Weights of a small transformer language model: 17 layers.
MLP neurons of a small language model. Each row is named by its layer, matrix (up: input weights; down: output weights) and neuron, and shows model dimensions 64-159. Each number is 128 + 24 x the weight over its row's rms, rounded and kept within 0 to 255. Numbers have three digits each.
After each neuron's rows, "fires after" lists the tokens most often just before its 100 highest values on Wikipedia text that the model never trained on; "fires before" lists the tokens most often just after its 100 highest values on Wikipedia text that the model never trained on.

L8.up755:110159147138130135098085101096139137112088141140134165152122110154104072111113128126147113132120121114125148084144086108168145148159097143172103163106154130111179111176096109144100112134121125084130141107129137158150108119132173116168138131129135116147144148158150127103154134126185130135
L8.down755:139147097121093082120195126150117094140102131126109102098137102124127126160149067109141136091140098134135143141097160112116094137144134135117093144159140138146128149103137110109101146124131171131140111119127122124105122091128100100093113127143124168129114121105125108114118183146130102122
fires after: " |", " ", ";", "|", "-"
fires before: "0", "3", "2", "1", "4", " "

L6.up1260:169136160106107126123107151100153135108174146131117096109139156104169139164125078132123133127139135148131117143120079104144102103172117118144132110136101089160078075135114121130114106152114124152119144156088132119093118156181107135138151134123206182092120133108106127132135095165105114150
L6.down1260:112162148106131149129167132126086130141101105146129150107144114163122155108103205109168147115158110149111151140141190122097137125109092153142111145131125146098141174177165141124131094114113126160129121140133125113137143077098169129114132166125126094150150116162155166103114154138148172123
fires after: "201", "199", "202", "194", "197"
fires before: ",", ";", ".", ")", " |", " "

L6.up1209:121121166119160145152119116157124099142115089155153136141080113119111141121088082153095104130097126108091147124175138142139106139137108118171109148144123162143106098143116117135180137098097162124127137094147102139139106112139162151187154130113164115130137106155127134147117150143156125121
L6.down1209:127146145116076129161177125152155130122128166122122088150127148190107136112144150101179112134128103152116145146116145133113104158152157134115164132109096108151168101143148110160161182106142137152153117101106130149135139178149138100151116145117145155095110086158144111124108117126129128127
fires after: " |", " ", ":", "0", ","
fires before: " |", "0", ":", "1"

L3.up1336:148141141150126136132101117112158174143123117149110078098102100157113145133112136103108152109150107125129089145166119123127139086155122113120122130134131125075113103090137165106166159125119118110117109149162160087164113156143150156174118105127140092149078115118120136109116101104129126121
L3.down1336:128074096113089164100145157074133122138100140131132074125144129132131117163077159120146164102109123101135149116152155136148145117172123122107097121154159135135169158150107143156140148129162128101144118163148119158149111146171120121131133101102191119124113115132122134063122135111103132123
fires after: " |\n", "|---|---|---|---"
fires before: "|", "ang", " of"

L6.up302:163129148094133096154098109136117115090188143116170125142152112162140119124133172120091121102190087089097130161141091096132146136109162162116162164099122133082137124172098140145114117147106124152111142092097124180116069151112104180111130150098138154146147195119123136147152107113116135150
L6.down302:115159112096154104083162099131151134150125147154169130143136148122154080086140128150147114146152082090144156117154089157170139114121139151136117130137118091107086117151186124131139121128154143133124144121119122126089135118145157114156141128159138146136129120118082129163125119096115178141
fires after: "|", " maximum"
fires before: " |", " ", "."

L6.up610:126116130155147149105103094124139131118129093089141152131089126099111157120150134128143125104157114093127142122176106118170171126122089111109149122163108130145086126158147163152127123178132096167165136091096119118102111128125139108090116111127115152149112130131112106129151129140181161115
L6.down610:121150112127134123128128175138089105130070092138100119113105087134139095165133141106149086189132160147164113151106126091141148108082141146134119127087144104136137088124143133145146129123118093108165127126118183100087153093122132165103132085138118093111125134122152093111139139138107102105
fires after: "200", "199", "201", "198", "196", " "
fires before: " |", ")\n", " (", ",", "–", ":"

L8.up1430:116119123145125125144097111120097124135172099152141161113199103150147117119129140110064094133100146109102128145138148118156119150092152122108161118089121147119130125134119111120088138149100127161147119143100140110116112160124139120136122154109150058145143151133122123141124121141113170130
L8.down1430:161060114118104099078111139152082127126126105145127123100174167136076057128111153163093100160131147090153131111126131156136087120107108180103094134134147156137118150118140148159130131142108133139127125131119131108113144106093099106129153122100144127127153143122101140158111153172166123108
fires after: "201", "202", "==", "200", "–", "\n\n"
fires before: " |", "–", ":", ",", "."

L11.up237:138142120117131105128153154139149105147124159113088104154162133154088126138153133154119125145121161154128114111141117111150145149130118132159158115095117153118103151159139124099146128125148143124120110086117159137124115114121134128124110162140090118131152123164079121180132097129103122118
L11.down237:153119110124101129128152121132093167089131112107143081167124133172137089137087116147141105112087135101113133147068117124104148170082122135177118146084118126088120139107131109099149130151095157079143129120122123140110170110115119141151159096126134182137163107079141109151154111120103093102
fires after: " |", "|"
fires before: " |"

L11.up1224:149112128142186134101131131160129148092153122129158123131146123159185154134098134106126160124158137123135134153102097126104162160149109148133115132108150136131144175128139147129140127131190124127111148152093131157132108143178145129144111104150098090115137140155140166139158163099116129131
L11.down1224:141091129128120156115080144129102088131112107127167090113083090125117111144130129141101114146134165140116146102132112117121141107145122167141077163119139158115145160130106144149181110146149157104130143092122104112144128144107128167136114107126134189114103137162124155137139137124129161080
fires after: " |", " Nominated"
fires before: " |", " |\n", ":", " "

L6.up1270:095138131123118139172110084129146096168145123129117114124100152121126126129106132150124127129071161149156130145122107129108099106173144075151134126129117135129141105155154129132190167111116136153137113126135124121123096096106106116159121120131096149148093151132116106110119161133163123130
L6.down1270:123136133132168137127109115137093104170151152121148070098134129163122147153110140113125138115116112132095086159134118104149099141129123145144106140123139088146146068115127111142127146147096130166150105155124146102127174104133155152137119102121125097144137129153153081187143151131136125139
fires after: " "
fires before: "0", "1", "2", "9", "7"

L6.up513:091126099114145073101090132162134077141172142149117083117104140127157100155137111100134129108105129106100143098180132138098117136142118113135157176117154137126152147142123163143128163131132127124140131121137109125149094166093119117151139108153170113128129107106152127157114122115149107151
L6.down513:144137120111158130091154148166135114161086129143161136088109118100126141105120121151104138121135109153119128135152106115145128175112127114112132167118106088151086205135131151063096130113131138080166120123107136123158122139103108167133111151162099129114115118157103181135123112154084102128
fires after: " ", "201", "200", "\n", "202", "199"
fires before: " |", ".", ":", "–"

L8.up1372:118137085052125122147183138140126112141103150087088110172159129132117149143126138107113088109144116098169104127142165158166125148165122122128125135136155149151156116129124140138159119185165099145136141099109106114103135084108061139155128131141098123139134156123144134158132132127111126137
L8.down1372:098158159085136145125158155152131154138104162131162156144086124141153141138164153129138128122141109136105136140084119080157163154155149134137109178098100116137159123146157145148114091120106129115125155087132112146112156129139156159103109144122147133121085103109187093131120113132118126114
fires after: " |\n", " |", "|", "201", "202"
fires before: "|", " |", "–", ":"

L11.up616:135162097127120185101053120104106150117134115156138105081124117082135150131107115164111144091154082107135120181113093101095103116151131096101129093133156100142132129123102130156081132095115143132125108134134142153143118127151160135149106127152127111150084132116118181092112125171126074091
L11.down616:134178149088117125159135121121127151129173160126156178152158103089144132096120158165117133137064159110138127151123175158146115115148104121105138133138113144154122144123129130140052147089172104105141107153111086091113128144133125151129097109148108149112127122108129105117117131140133163150
fires after: " ", " |", "0"
fires before: "0", "1", "2", "3", "4"

L6.up557:126084104173126078115121158167133097103103105157125108113165105161114099106120129109137131126129143142144130073126129142137107121091149147155122107107144128105129145129111137132142128155097128089104119134151110074145176127135127117114168136164136131078128119091141140120090120125117093080
L6.down557:076114154125164128145108168155126175156133138111096169111109137121087140105143125149117148082140152129081126176141115151138096103145141135139107109069082144100142106100107124111119138137156134128162100116133123157124126121143118115130102128139149110115110151114105141095138072101160142125
fires after: " ", "2"
fires before: "|"

L6.up335:148111126151123113137082112132105105181130117087132118126124140101149135135109098157103147149120136163114148155113140124109101122156156084093149118071121146102138074124144132138158073111137137124145054121168125138153131097156113182137106142099082110134129117117137135106113109138109164136
L6.down335:132127123126121089101132126145105167095118108123131125113134199143114165104139196137112176096143144081116098129107139153150083113099110140145123108099102140123121138112127143125115127150138109138101164097148121128125124152110090152148157133119174094093112125113131121115105119082154072136
fires after: " ", " Producer", " No", ".", " requ"
fires before: "|", "-", " ", " No"

L3.up1524:117114113150130107129161149147166095128134145145124161107094090135118126141128104109134144117094144139103154143135145113075132127098123114126123120132106155104192107130108149147146141092114129136140132143144112128144131137136118119104125135125143165118118108131138159126153103099142149119
L3.down1524:120144162094168125121165103121084133144137119141108140127114188090133121126140147121138114147163125126106103104149122172146142104134184127115137161169140097122096117109163128101129131127136136128100128113118133112139099104135141140148141121129091081106105096149101097118139157133103125169
fires after: " "
fires before: " ", " —"

L11.up1467:137084139125140125150080116100099074143138149115114122140119185121099073114112133123134176167120178113107123170133131117132155173130152106139163097120144108116124141127149102086151129133121120153140138131128155123127098118131110134185150134133127075160122134140102113150137153131110096162
L11.down1467:141109118122131134141081135134158148098106137159168120129116142136180111120141154163092122069110147111130142149192121151136084160116178133154120115092142085147154125136150125125105156143082157139100124127129136131124157113108130133104149047160141131115116126165093134137146120115104114153
fires after: " ", " (", ":"
fires before: ".", " |\n", " |", "–", ")"

L6.up994:115133145118145148120149121147121125136107115116164145130174128129133130121105148140110150140154125121123134126116109145122106161103128134128140099141151128159117123144124084094169105120110187135123133119112161107145153089110136152079119112102133063133132115166111153130093128124170128100
L6.down994:119151144127092069139105127110071167117177111135125137099089143095175110092110123158147124137123152130157143177145157138105129058103086095143100144139106082103116112147102203107078184104103117097089102165124117148174129144096118124170141144157118169102151143097148152130146130116112125146
fires after: "201", "202", "200", ",", " ", "195"
fires before: " |", ",", "\n", " (", " a"

L8.up176:147125087156124089092110099116114088132149113117140112133101126131143078173117129120084104151129177122123121097121113109077148142144141141115144147103159126102137143136126151153122098100168067157138119094118118138121153166149102138107168124124117116106101140131149098149100169169121139094
L8.down176:156123125120132104102155148128126129153101111119158136120113122113162157093128151146096129155130114153130114144117110144118099115175142125125112146120117147148135101120149140150106134127144174118104120116123185149118116131107118156151098155121133131127105104153095146175166113103083110126
fires after: " ", "|", "\n"
fires before: " |", ".", "2", "3", ":"

L11.up215:144115145132149155120092127144128127140134079114150133078135140098081124130130139129118155127172134082138098153120135153161098143121161125124153080118171094147118135155120123098137141131124104120115111119163119160124156137137123089121146117121154128142120110126133124095131096077132106084
L11.down215:099133119140170121140139095156120105093107110125116122096083172098127165184115122109121151081136130111128154162145121122148149110102137161109127122133160100113084135113121181144142087154134149128166152128167128119149129112142153110105124128137129113117118164162142109098087140130068139053
fires after: " |", " ", "|", "-", " &", " ("
fires before: "200", "0", "201", "199", " |", "q"

L8.up513:153117101093181082147134135203079130109136168096116127145132087162159166135112125123132141101164109101110101123152151150121132100149075135121130147130145130099133143110150130148124098116120146075138163150147105082110109157080128096127145140126148122176116126080178141158132162090091124145
L8.down513:152125148115107132132083114102155179115114139105096141130123127127135124145124088145119150139113125128147124133111112110142120120132090106138092145066125114139149065129092101117123151162112121103136121118145170113166142113155116127103134087170160160106150119132122164141084123177163107114
fires after: " ", "199", "201", "200", "|", "198"
fires before: " |", ")\n", ";", ":", "th"

L3.up33:107124135150120142127149159127121144072105178090166125105139096161144086172145153122096126146093134143138149100091120127128156146104100111129136102128172139118214120151124131112132174145111159103140128103114082169140127158120124134137129116115130133073101145103122138122110116139150112160
L3.down33:122177144118134121163133085121133136115103177119080119100163123162105118131119116144101145183093123131151127125108136123115147103158144124063132156136129081141165158104127089166085128111144158138140127142115104164129131121104123133096117128127123115140105123164070119111083106134069100168
fires after: " ", "0", " —", "1"
fires before: " ", " —"

L3.up589:149106100131108175116125098147125089089156159126135116133138135140095148129119104135133116125120148136130171132171156096138125119145113126135145150130113112128131131113121172143155102094118133125102159135129120098141111150124139182142162155135162090128112123158089117116158126111104130102
L3.down589:106124125123138109126131127107103096139114109134159076117110124163119131117121129144127121170115111125124127145133123128124136140142149134124151129117134097126066142134158138124103137115134132093137174118170122104087152102072137138089125108101086145116135128136081154142147149174087151147
fires after: " |", "|", " |\n", "2", " medal", "\n"
fires before: " |", " medal", " ", " |\n", "ine"

L8.up1302:074088106144103155119121158077134090113135168150141123111105128122077154152150167151142131164123124153140136124155128134148130135109142106152149154113147144167137117080129126106135147083102148133159130127083104150123120189082149109145113149086135171109085143136119105115090106115116127116
L8.down1302:118112165099123149115156206120139139156145122163106147142145117103141119130155114119146172133168122126124148158125117151093171121105164125123159158123127138148115146160169143152100099132123154152138130105151115108121102175120118146150096137134110113146147113086076131172131133153107136137
fires after: " ", " |", "3", "2", "6", "1"
fires before: " ", " |", "2", "0"

L3.up818:123072091161111099103057138120132117112154162123111167128133110091098116179157122099147129114132132151081132105120122136166097130142101128131164126139139097130161101077121110125129128155114162122099134106097120187122132166102137137118173150132113106088146099140131100075143145096113120109
L3.down818:125091103128133094169110135124190138116143145161143115131137091079130165164158137147134104145157104143116096167125179139131119157185122116112089128097086106119070122089126096130101138149128141099154123137135122126137096140136090145095143124114148082102150115116079150131084134089172108129
fires after: " |", "1", "3", "2", "0", "4"
fires before: " |", "0", "1", "2", "5", "3"

L3.up908:144099142128170150137122095131155099111174109121121156162154126100131104091121142107093122140123152099152100114125117066118132096114116128128126115124135107129156112169143121117140165107120094126110113119109109103160135111104095148136104108129128134099132108112148144112127112103138119153
L3.down908:139150150096126052145122111138168204124119136154113141118142110128088121068133100109145107077105101149143139136111136161139115130154121152085106109124065123134137088136149103140069151138113131131105118111145130118121115158112159091118133155150137156154071096149139127102112153124118087144
fires after: " ", " |"
fires before: ".", " |", ";", " (", " |\n", " "

L8.up237:128115140140115111114094118134120118155166112139147161146143119111163108128118134153094102097160097117151099127169130132136105110159149156132154105125101161130119124116125158089128135086130149119129138099108167157098073149134165166104079125077146142146111115147106112125107077127151121164
L8.down237:130150128123104144137140094138125154115110112140117143119160114163121146081110165081124095162136116123121143132124086107113155110086106153113098125124173087135110132147144104153117173196152115117116132101153145109175170145077087148160102150157095113127121132072119149119125137151084155115
fires after: " |", "|"
fires before: " |", " ("

L8.up1012:142115148138116149156126093130120123099089081149113096113069149138115114125108129091113109147127111104188116128153156111143123153164147112130121148119153103126145118118114116148123132135096137142109156132084129153192135105135138112132122136105115144138142094131112167097130111123095126074
L8.down1012:137153087108076131122113077141122150161147150095107145119121113129120118188091096167150125134122128134127094145098086150133126191158134179145117125147146121141103137094161164152082113145124165126138126086154115111116158125126140094100107103141099132134143129164107109112129133140103120138
fires after: "1", "0", "2", " |", "3", "-"
fires before: "1", "2", "0", "200", "3"

L3.up411:095116108071154126138107155121148118111156148115134138116100128097071143167102109132164124177109136135126128127102118123122142117107123142118132132142124131119154138141135120169165156057131123148121086092140106111074125127125132123134126115130125092135085146122093111143121102148154153116
L3.down411:124130103068129144109132133091126132143099144106089101121124160103141131149094150154098099114112145122114184169113154121137095144105135129115133166090133190108110136150109104119148077109173147097121124195125138102114107130142097136141118118126117110120085104136111095126152108144155136139
fires after: " ", "–", " ("
fires before: "0", "1", "3", "4", "2"

L3.up836:143157142146142126151153118117155162132103136122153140111094129098153098102158110119140144141080096130126143136128167164102122084125192126146092153138106141121147116110144113157093108107150109125110117143147147143116154138100111132118103150138154172124130138130093142144142143084124084111
L3.down836:084174142123183183126132135155123145123154115137153146129113134088148108120165122158089158094138172123083134163117125104124112114138149171094105091106106111115131092115135134164107134149114136153136097160117138098159131095140162176134123121118172122077094140092092057111149111111129118105
fires after: " ", "8", "5", "7"
fires before: "-", "|", "     "

L6.up357:097138125098137130103119097150137104096120130154103167172100137133123102088147109123154128152122121129143118123122096093185138188091129134144158152111136142138142163130128142126160105069144100131118144152146147108145094102095124179147131133110141146125188087122104125094129171137105140116
L6.down357:125128140150150116185101142143137140133087151136159124153117139128125097163101133170171132132140092127084136132118149175089098101134114105122062127148141125106099067134129107183130172137121147174128121086104117125151115166135154181115125076152073111105108146125123093142090116110133128140
fires after: ".", ":", ",", "6", "0", "}"
fires before: " |", " |\n", "\n", "\\", " States", "%"

L8.up720:130129118129148093152155099142126141104127147102189126139086141158177129128132177120106193123161128123135107139144133114121112107123157131132148154112095111137139095143115148160122131132110103131117159109136122087121166137093163126128114141138095157145069118142115133121119101134106135097
L8.down720:204137115117101119093092115143152189113090148145144141127152120108133144147092108125163158157137154119152137156159085099109124160145132094124147124134123140105126121163151147141167076109167144097110136123148136083108148099106148139108112082136104147152114160148129089115143080150106178109
fires after: " ", "–", "-"
fires before: "4", "5", "0", "1", "2", "9"

L8.up890:118095132142108111143124101130108147151135123162103142129132121126147121089123092118132099130088134130093089123107176089140119127090084126189131106102119131127200120183153124120105120131126116159117128117127097117161153151090154105140129146164159047087148126129153145143143081138092118123
L8.down890:116104151119158156136157082131075178086124115113152113140123128169079122125146135125092101124125132141126117118167113131157118145121087107127106158116099107113126114119171118128168151144136138102097146134119100128126109124138126121166152125121122100121150119135113123109151156133157146129
fires after: " |", "0", " ", ";", "1"
fires before: "0", " ", " |", "1", "2", " —"

L6.up347:118116101125139110106087127082092103176105113116106140113112127128126120103178089129147096119108158106140115132164117089106104123108127134160113074100191129119103127160147131067150177088086125181106156119120107138127115107141088132126169137124106110125133099088141141115118151148148142173
L6.down347:146102132116143129175162101128127139133105118170143113136091129151130119103114089132161130157090151130107146144150141167144120128139104134107148102115151123134136100119110140133131118090110133168077106160113140128126102097109153098178184139115101106126089087117137129098159106095129131130
fires after: " ", " the"
fires before: "5", "1", "9", "4", "2", "8"

L11.up992:167143105117139111137115162117111127159111123154099143111131137177163163147190111138149164138134114121109143132139108122143128139139126163119162140127144115120132115199130076139126155122093160138132165156119139182112112141108149131143116146099158137101132108136136117193118108101118165147
L11.down992:090121132113158115122135157139124149202091185132140114107116138096157155131154130154116168121081082127090097112133095146138168132142129118124135110120163153135095118090104097139099131140130148094155101156124116174143114168109102100157181172132166103123111089094108138136106137112139153147
fires after: " ", "7", " (", "–", "6", "|"
fires before: "7", "8", "6", "9"

L11.up1405:092120123145117150118135154167097105080136103115131103084115129108153125139150117139110139185114165171136110126144105131133154140161084111156138136127112102138134093145151123128130176124139133118146120155138116109144131095154092152150109138102174106099117107124085139128145179105139186152
L11.down1405:143123148145105153140126095120113153125128095148127155123126094176096112107136127114126093162168119154134165153118110127138093078174127115165126057104111062125179172120117124109130119141110143132144145174164148168145113148129139135079128135131148111095095134099122136087098115087134140110
fires after: " |\n", "\n", " ", ")\n", "2"
fires before: " ", " Party", " is", " |", "|", "."

L3.up482:089104125166143109135117160133118135141117117148102153131099130152112129120126110138150156093139150139162116147111133111147116115125123109152146122110146126110122124082094187165103155134125144162134070123140135166141121201147132140149188140132134113143119146085144100104154111156120098159
L3.down482:103128119076107144089070150094132122153134100107134127121162154093101127106122119115154137114148079149142090119126078138129178124144122077116113155096091098169132134103132170132124151154146088090151156147120149122151150117151113115110115172172172168118121145144083114096120170169147136124
fires after: " |\n", "|---|---|---|---", "2", "0"
fires before: "|"

L6.up354:120104070106139102141128102120136089123151127122112092169138134111097132122155121102069142140073135148133112094134098084133130130085136153104124122164110142127129130153125138128126136117109126113081117095133109134134127108135077146137121158130114152085157147109139110172145111156095145170
L6.down354:139148136124088104089127148149119133145145076167141143139139118123078132152148145113124170148141145126109131156100128147145140132131146116103060168144139158108126106122136152151148176136123138074118131134146115139129158100145128186132134122112125157130098110117119119158149129078180094150
fires after: " ", " |", " Total", " votes"
fires before: " ", " |", ",", " were"

L6.up661:135139153145155115169116134134104123124105131117105154101105102141135142108134132115118114101079130159141112188099103138107144138129111146140105097146152169096155128163117113153118141188130122136135110119105129104126149099113097110153154136107122137104120084156156135147172141135123090113
L6.down661:120124140125119125158106135123137152104146138110171173108156151154115150135126135131058157132091166086115118171126127155167100122160126136136113094120100075121098126100110139130120154104099135145144117166131125129131140146128139140107160090165150149106096108110144067101129168145159103123
fires after: " ", "0", "1", "5", "8"
fires before: "|", "|---|---|---|---"

L6.up1353:115104136114113113154103126166093109150125146091126136151113098128115118133126141096158125114120165166113116134167141145136150104118120118175125144139100084129131115142113132156100154107101107157118096120143157166107112132093136080143135155121142117103139181119156120159176152165142164140
L6.down1353:157110102147120127128131139130156126131153143125136110167123106141108134143113087126111166166114131137117081139171162042171133120129102149124154121135065130138138139125139149109141116118137161156168090114112120124112127130127131168117175184135093093147177117117139144178121117122145155127
fires after: " ", " (", "===", "==", "\n"
fires before: "4", "0", "8", "1", "3", "5"

L8.up247:136119117110133100136154157143106151136113106135126139167123081114131091118124119138125159114073152117096127084124160099101126144134156150141150166083166164113115131101105139168143189126112142104113088094115143165144138155138111165117132085118152120150099147140126103156168081157153122133
L8.down247:145127120091087114125149112162128142130130122102116149075148133153128144067114120067098155136091129157124096134128092125138110101104097148121124168120108061165125130136126155080145181162123120116152121110147134124151132123078124123144113132124159099139124117139102174079120137167122114114
fires after: "\n", " ", " |\n", ")\n", "-"
fires before: ".", "|", " |", " Ro", " -", "2"

L8.up15:149075100162162092142104128163122137127110134150165148146101109099109098098132129145145115145141080152126109117088111133162123135139129122130103143157119134116091133109117150090111106102154137121120088123156087080128132128116135114162135145098156055149115144130112116131136098111130106134
L8.down15:120140109077133121122130130111115112132103138088127183145175152138118124151106105091121093121138123128095101134091137157096108143101139151112079165126155125133090103077095140126135119106084138130131121155108165104140159125130129090167148138148116075146144097124084105118108149125141086162
fires after: " |", " (", "R", "|", "In"
fires before: " |", ")", ":"

L3.up204:105140094146098114099124122142126112123074130117157157117108115126152124127129079127092120131123128103089110027123122142119096098115118128133147147113162139150126110144124134115139165106170108126137117040102100178128132135148106092168131121117105130124148115111112178150149151129111118122
L3.down204:139104147147122135162150142083146127184153166149123106131120102107115167099139173140197082121119159123151161147107122111110132133159171110093090088180130108115119146081152130126097098131135155140131168183108152097100111091156100148058151119142066129141108123129158124085117127165139135149
fires after: " ", " (", "–"
fires before: "1", "0", "3", "4"

L11.up949:104109128125122156127136187113115098155123141122141108139122134193123101107147150105061165171081145126096103133138139122157166123135155134135099094132123145179142157089135142130137121092114112118126116075136124134130126108091134174127134118121124116111109132158118102106141142119096128165
L11.down949:136082124148093134118129148152189128147145146133094126107179115123112095163086125170108159094103182158130123103124146141163114131129142078091129124125155110159130110089141108119162100096116164146132107139127140157148114127128130119081123092157099159137090133125126094150074122141145155149
fires after: " ", ":", ".", "°", "-", " +"
fires before: " |", " |\n", ".", ";", "%", "′"

L3.up914:142093163092107145155097139172133165143120131116157070139178117117085140116139090101129130156098132142097087118162132108111125116115160154112139084123171145129139111142165134101113152173090139119116101109129099128182114145102125139092094170179126150142140087107152114110122082133143164135
L3.down914:127118150142146098114113134179128156165099112129107149163164113114133153096129135129116122120139147122122143091157086127133116131166138134126117148109094082124113109164125167155137118116136111148122150118126129079104109109089123154172148164112145141099104074135116148139179156086154118134
fires after: " ", " ("
fires before: "8", "9", "4", "5", "7", "2"

L3.up422:112122137118137138123152140158173128138105109157161142125090166163126124093093140131114158113095128126105121126098107114148173099113122115118145125088110121079117132128123115109106126116104143111102108134182134131114146089142114145126119118148098140125113161141159182121120167102110157124
L3.down422:098149162144136154154085174122140145138134065109126102130155155155122116151151144113119102114124198138119124178106090175148083134120099116136135115134126134151136111154150123154131124095139120142160124138096117101148139164162162091132135127087105143089095140098097088169160135099141116119
fires after: " ", " and", " ±%", " a"
fires before: "|", "|---|---|---|---|---|---|\n", " of", "-"

L6.up1385:066162102127100125152113110135107102091125186096182149104117093098144154093140149154115149156168133082104135163117173097097119132132102129068139147111151136142139126125152141153171162135145114101092136104101109164153136121129139152159098164108101159153141145120125143157107117160187129128
L6.down1385:103156142086081135122149104102113150107157150138122177076169156137143106129101133132188114122144174127112105136119109138156104195125130122084097125105110122142115175092153138142106085146180131135153057120109154119086130130130104090069099101153119141101132104130148109107147119144168121108
fires after: " ", "\n", "–", " ("
fires before: "4", "0", "5", "3", "2"

L11.up883:158097165118145150123151116136143093121110126134118130110089148149160118157131162106116101146132181173130110175118130118109117127136156102127118148145126142143116160104106131165093089187118107119135115115114121060118121085127120101147123110183144109127132119129102114116154099157179122124
L11.down883:083119133109146095126137126118146133151144111121091137090117123170163077116136184149165136157131105145086113145143094120108121134143092151151144164147153115145101137121140120119139145133110125105122143104127141134111139130127139089169132179147068120128122074144119131126110112109100104128
fires after: "202", "201", "200", "197", "194", "198"
fires before: ","